Weights of a small transformer language model.
Size: 8 layers, vocabulary 1728.
MLP neurons of a small language model. Each row is named by its layer, matrix (up: input weights) and neuron, and shows model dimensions 48-175. Each number is 128 + 32 x the weight over its row's rms, rounded and kept within 0 to 255. Numbers have three digits each.
Before each neuron's rows, "fires on" lists the tokens most often at its 100 highest values on Wikipedia text that the model never trained on. A number after a token or word is its count.

fires on: "os" 28, "ost" 11, "arm" 9, "ent" 7, "ask" 7
L3.up874:144154141076119136149110150139072106158103122160151145077141139123082072147150085084183190138153111140088107119118140097093177073124114156169057121181200123156143125158098159088111131159102097156110187133139112101194148121123126175114168117161109108136131094130110132119154149106083125115105144163091101153171122154175171144145128134083184188127131136145109110127104126156123106094112

fires on: " Fl" 18, " to" 14, " fl" 14, "n" 11, " Mc" 8
L3.up29:072080132085141110122138138104118159080153170169110128116098146102136118169171102132094141145141115097067138134138076133138087164134129097173198111156066057176107085143116200092122141121113151095143137117185073120155116149167173122151134161101171181067120119151126113182213146083086124149155146099103159100115117094131158093190076166136100144114161184125124116110100121076121082109106

fires on: ")," 26, "t" 20, "18" 14, "it" 10, " a" 10, ":" 5
L3.up693:125157129145108102129133165176120173166201068192136094064094116136134131126097123110163166165115140135136095103124134092154176127143108111140123104090136115080135101137069174082134127136121146130138125161137179149127169150133140155104094136116171092151133130131114139118165141082140138045134154139101129127081156070129118146104145039126126145088153112147112098079110128085163161169076

fires on: "," 26, "t" 11, " -" 7, "al" 6
L3.up535:105104170046112140147079194153103074152155147129114108122149099186141077128105053127159159124114154200171097100097140134096170149184116057132160157157135129127212127112136195075118154127132119093143113159138135091136101120137104101147148172144116129079143101135097103133183078158124109162113113114106159110100139168138118118144156147161096137114102114107130174128140111116173099144118

fires on: "id" 13, "ist" 10, "S" 10, " about" 10, "E" 9, "re" 6
L3.up565:132147155147089158157097142200163138095162133123111113133097134185139101098180094122153133126102130096092105091157098155148109108159126172137122083137159138113205150222197124098059105140119163115128184084111105123086149150187101120134131141121194138171060144150149102093131127119141148153141181100093121201082102070166174165163134134120111164123133161139131147198167157118084107184138

fires on: "ice" 27, "," 15, "ax" 12, "ed" 10, "ission" 8, "ask" 8
L3.up619:180197169152155137089124147090096076081095096151102166113105167063125092067164108128175153181226092081121062102065148092134143134131172069144119130116154136096147150135092104063104132109097178099130125154141129120133088114105087185144102154171138093116117108139112069128172155119174098109120141151128117096114156079111117109137096148132180142077163182123117151178120141100146123093156

fires on: "a" 49, " sl" 17, "l" 8, " sh" 4
L3.up652:086100165107154128192121145143076116101201099156074098108080126073127069117121164135096123162141136067147122180158106082170166169100124128093180124108152131124121108096090117172088088154160122157070104105127084093162130179095163124179097123095147134114134175127124106150166115163142129090076139106113128126100118147116134196143125150198164128110156161162111115085066132126113125098145

fires on: "an" 43, "it" 17, "enc" 8, "igh" 7
L3.up338:136127117111093104124109120169070180198181128134103132142112126116165064156163112141155146096134159133145117098127073164089128143146082105083176122150138180133124073120152162104131155114092128135100163131138128152135164128157151133107077193027147113066146132135093177172119129144103079098123137180115092096116114145115122079116069130195136174189136150100088127094141083161128145119132

fires on: "if" 19, "ur" 17, " dif" 12, "over" 9, "ater" 9, "re" 8
L3.up317:108150106130197128160135174129083152179091122169093112104101126080133116141116115133106158114179158153189121168099078153085148139139137089087147108122131152099124137104127169112135157139117089207114163067132082147116092129139100134108108086149099072122161084141099129174119103145169182166141139077066127228077110187149108115079130145135111156116105171109120113147099158157146082099153

fires on: " there" 18, "ions" 15, " and" 14, ")\n" 7, " music" 6, "," 6
L3.up647:143120114097184106089105166104113170136118088133125143104111151042091105115131045127119148073164127125145137108156084102105061193117171125092195104091067174108139134167165151115126188225178070153160123150141096062118131151113136133092192156178117067118116144159174185170154128138126087153122118102070109116104110125181155102141083167081121178163179124147112129124129141134123137106147

fires on: " ro" 30, " who" 9, " res" 9, "ore" 7
L3.up685:097124124115128134159137158113080140103114072160082151130085074126125082116226166112120145094112112144137134115095117103105155175111133117146094112103075167109088093155081136131089140148184163143148183146166139143165168125171172155124118099166190133103064162142081168135124131088096049073193160083124089174117117058132132179093113139144099106115146129186131101146102115116115136126152

fires on: "er" 15, "or" 14, " All" 11, "f" 10, "ar" 9, "ic" 7
L3.up262:146132167117161148148106155184076172140150109165093110135132132127118163118151124121185151143148181181166094120121104118121146139140084115123150122142054088122139106106066064115148191141141139106137123138134146168179097200170128132202075154117097140189096125162125201148151131125202101124174094062108130129126138164108055173148128117117106120139110114123139148098105135077119154140102

fires on: "ing" 49, "ate" 12, "ed" 7, ");" 5, "ry" 4
L3.up700:080232138073150101117110161134117124128131190150121148085095149204091117136120082153120135126185066165125179129114160129120173152088128140134152113131110148108163188115122111129123148104102130173111142116092122121128142129123098141159151183116073128148104037149085153188140064164160140178120191161099112087121110080131075070137135093090096122154142137156134112149105194093175089071131

fires on: "en" 31, "ae" 15, "is" 10, "ob" 6, "ph" 4, "ou" 4
L3.up622:142159151111158172159143135175075071107177133188144084154113118164129077107168124098114122151163111085102083060099123107090168133225128111173116138162128168157121098141159131174077143144144099131135123153118097117160156184128086112088075104130124106110159125128094098185120093112068070137124141102087063151123158125141096091133160134077123106113150142093109133164087108165133145148184

fires on: "e" 20, " |" 13, " al" 13, "igh" 11, "6" 10
L3.up808:118109161139101055175131177094080142084120129189118122123110144094114117136114118135133162088155151139134144171091127184135138148103081057141120074130186123086178084141137151106132085114167102127091163164113097156112115125074180116141165108092152115109149173112121108122111184102134045147117115052116136125174111116148104201106137076172132149050140113145091118211112158130165074103109

fires on: ";" 22, " |" 21, " w" 9, " R" 8, " sc" 7
L3.up671:128146188160088132100063178179141137195145117131138109052080079098156167130143094134122161124110135141119111076151129199169154165110113092108185110159119138135170079138154108073110157116086146104190136127124071072161167184064121133190132168102186152137073122135142125145159113129038099162138120159125125118146141155109083156147093057153103139113125132195202114107165120088171142141136

fires on: " be" 28, "ly" 21, " not" 13, "ally" 6, "ome" 6, " being" 5
L3.up775:113085165160193139130116183107129108166144119153128114148144130063126124138132115102108150111143067156095090159115100149137194171090126106136120095126080159110168116170137148166193170133126152119103177115167100096162137112180084076115163172098139064094083168044107137120186067158192135130091189070102032136073094089126079185108133125157099128172064160135077126163145139120160092134147

fires on: "ur" 26, "h" 11, "th" 10, "il" 9, "her" 9, "al" 6
L3.up760:119197133115159067120069155162156102145181142154123205133065131149147090118116077131115104104178077105157146063163177106118131168137128115085166123098103118083110138127087135129072197112146158140129144129175122116129098116150166141171195166105161128132123087158144163158154097112140170108072109092081130068101129114195099100138153121122097142094167138162097138176115095150198082158069

fires on: "ass" 22, "on" 13, "ist" 9, "enn" 8, "il" 7
L3.up20:150155127125092167204066177126160149180118109135067134104187112134129097139154128104109165068151110084144118121119177084081113080105128153129086110182166114149131103119129106094150155191138054088142125124172168098107069154137086107157137135127151150160111108165151109070185106021149119115126135099115123137120182053136099140140091109116158181078130119099159161131094109094186123098145

fires on: "e" 28, "ess" 17, "st" 12, "im" 8, "us" 7, "u" 6
L3.up225:139144201078192071127103156123102113113139137175108082143160090079099146133097109147101101131187102131061145101138114152122183086138121159156132050114126158185163107175177158054149123128166168114143145176147098124127114137144094138175139097111177110135150110089185143115155175076113098143152088041147167179067098168125044176196153088110144107172141137129141148153110157089154106107160

fires on: "y" 75, "ines" 11, "s" 10
L3.up457:082153136137126163130166163136123088053165077166077127156120083108116124114176166060152142128113064096061127112138137097124138165087152117155143138114061145099082099158137152163063149169157097090120142173120120146155174139135121135113127144120098118099103115067148052144145146126117076142119157115151092169083148070108049135100135126076112134142099100111156069207101178119135098162164

fires on: "f" 30, " |" 14, "ust" 10, "it" 9, "t" 9, "|" 4
L3.up166:164215138109112081163124192155096158135179112138157125097144240173097095127128118114127146142135139149164085160121152127132131177150029126181165123155068129113175144185169115130073151141083142084106173150121122177139135163099084120097100105162144152134082154165128168132127120094203114121132113125122125152111154106071123186147083085155148120104141126090101143073112137124128166143155

fires on: "if" 16, "ough" 14, "ced" 13, "p" 7, "is" 6, "ge" 6
L3.up769:135114137169180077074151114109114171126093113104118137181105140155137151122173129135124112077138138158164102090117081167142157139145096133126197100102084173149150097181168160134136114110178194155154153119173102181167129128095167133148121158133199147148077098126175156140158159129137175135161123060120135105079155116144121112125151151113118148124102156166131075113131173116130149172154

fires on: " on" 30, " im" 26, " it" 12, "ill" 9, " an" 6, " for" 5
L3.up202:110136184088082087096139151155095157151126112141127126116118108100166129151138143060100157130133116062140099158133074148154163166074102119184163136119148174124108151146154142121099172139107115136182136151167123105110194098149226086134118113092121120161159120122140136123134160117157167129095124115063132105098113148093185130126158151101110112147174106076113130142123128109098109124085

fires on: "re" 22, "on" 11, "at" 9, "ak" 8, "ri" 8, "te" 7
L3.up672:110146125108132121107106119121097123183145175155094124119107180135149165141171202132102125124133079168107147113143107196126147153170073087133182154136122132174148150113106150152164116164159132133150108072134129189176150124159136137149171170129105092157056080114167170133149111121156126134132171176124075137126092106142080133169133184095093187175082117208107113148096131088123135133120

fires on: "On" 20, " On" 11, " resp" 10, "n" 8, "ec" 8
L3.up117:148149114067168187204171109175070130122142133121120069088113153160125116137086075073209098113101156129186094077121143133118136119119084182185119192160184102109107090193161119070126130134089108137104135173149153146172110123105171099138106116130136065121139137096110136128163141073113141120159157127063119113127148086052171138141055102144123123094132185082122152132183138150111097158184

fires on: " sp" 50, "n" 9, "ash" 8, "or" 7, "y" 7
L3.up891:131158186168102089116076140107070154125102176147144131124115107090152114163103127139126175111165078173061094134152176163161102155091111082166140063098087156145097098173152196118160146162115187084082163116184117140081102115097156086151181175125170139064071118093185170135153170175141140153079172157117174080104128108162119159156143154129131104119175119143131080151140122120092102165128

fires on: "v" 11, " |" 11, "al" 9, "re" 9, "ig" 8, "ix" 8
L3.up14:083131071113159104102094194163088108170183087137121114102095169139119091119133104101148162173113129136147115127091050180090090159161081120144137184133148153096103105109093152117164101114083129090055090114161111139145223173090146127157138139153116091159108112157118150168118090197098187119115156161131079166118130130137181170108111126107127191167094135178110098160120121126137153109059

fires on: "he" 63, "ou" 27, "re" 5, "we" 4
L3.up233:118161109092158130182099208199108113092121183168135148111157124119129091107068117094130137107191131174084132168107111127150121153183103142132152110130099177095125093102090088136124093109144117134087163111133124157089109180145110084126129105142144104082171100097088098144095128173136155160093156161135117129123097091118132160090117136153125180074125191102065104174124151156164082182111

fires on: "ian" 37, "yl" 11, "ut" 8, "ong" 5, "isc" 5, " sub" 5
L3.up660:197113081124183122141081113087096085115130131158167133184171137139137164191149149143112101149139088105121147114118097214046062077137163151149119123157089123116084090147137090096122106188141132165132090100169121087164132153172115208100170157113124114089141145107155111136168140139142121122120133123103185152138081130156074146100080073133159110163141123173129160144134177124137116084146

fires on: "os" 17, "ad" 13, "il" 9, " may" 8, "ak" 8, "ri" 7
L3.up326:108091097070145146160144180118111123126128151171088090159120132128154067129129165124089137157149101163150133164089153092113167152155069111125140076136145178154135117121168132151116122120070077135104166141140167084117119119175120133103189128043178059067228173135132071128109131106172059154100134128131083138169106093142122171151082075157121158085165189099131139085127124172141135129108

fires on: "j" 11, "av" 11, "ec" 10, "et" 9, "v" 7, "uch" 7
L3.up123:155168077082178081146086139075142138205179143145181044108106186108162143145073208121149131106130089111144149100140098161060112127119103143160111131179127141161138128123116092166189091146156087160089156067129160135130101142074153086118191140095120111106150107122121094125156168091146175117083125116101132047127165129114110137111084135129157159170168149151124167117094150138170109130141

fires on: "n" 17, "p" 14, " an" 8, "f" 6, "c" 6, " mon" 6
L3.up258:123144176101130169106168133173094158165131106173091110137090106154108150072126110099143173145130147140068141070091138076132150097152122116114151125151123156089136108176088151163172138140119176128122148107142123150186129085164163119101116160151084160107124143109149098119149107145084140137122113056107107150114202122134125142128174112129089089159072102137103148151090122049155117170157

fires on: "ts" 22, "es" 18, "ia" 12, "ations" 8, "ions" 7, "ge" 6
L3.up862:110110090115144100101086178116051147122091076180142124144132116187117101105216099097116125154171114156141179137182107068114170137106132111148160069080084116123139112122134143115088139149146081181151162130145082148089123094193079143123171198111171113087160087119189127077155103154124145156185179114129164129059125112065108160135114141147095099108170150154150159145107109110148141109166

fires on: "a" 15, "he" 12, " St" 11, "ire" 8, "ale" 7, "ne" 6
L3.up492:163121130119110064150106140079168097148178083139180144078130146130187098092169140108111170134127106191160239137101085131111092105181145118117157185108129123107117073143125072172117086145193064121095110156112124139148113148130087117155146117134139094139243127150153103113130146120130118121147144164126166139102142056066112123079109116165102174140132181127135186165110088096194085159070

fires on: ".S" 19, "ren" 10, " Ind" 9, "ran" 7, " there" 7
L3.up100:116107123099136116101119172133106111152100109158121165157123038112143130107167127102178129176110108115153170156136069106092104164095154085140143126140131191130110135122140172150148110195168124164117167125150107132088085117124153082129131138097133058159196105102199077136081135188089118091162162121076172137074054087141125160086085116192066152146125121142168149207081155097083075135146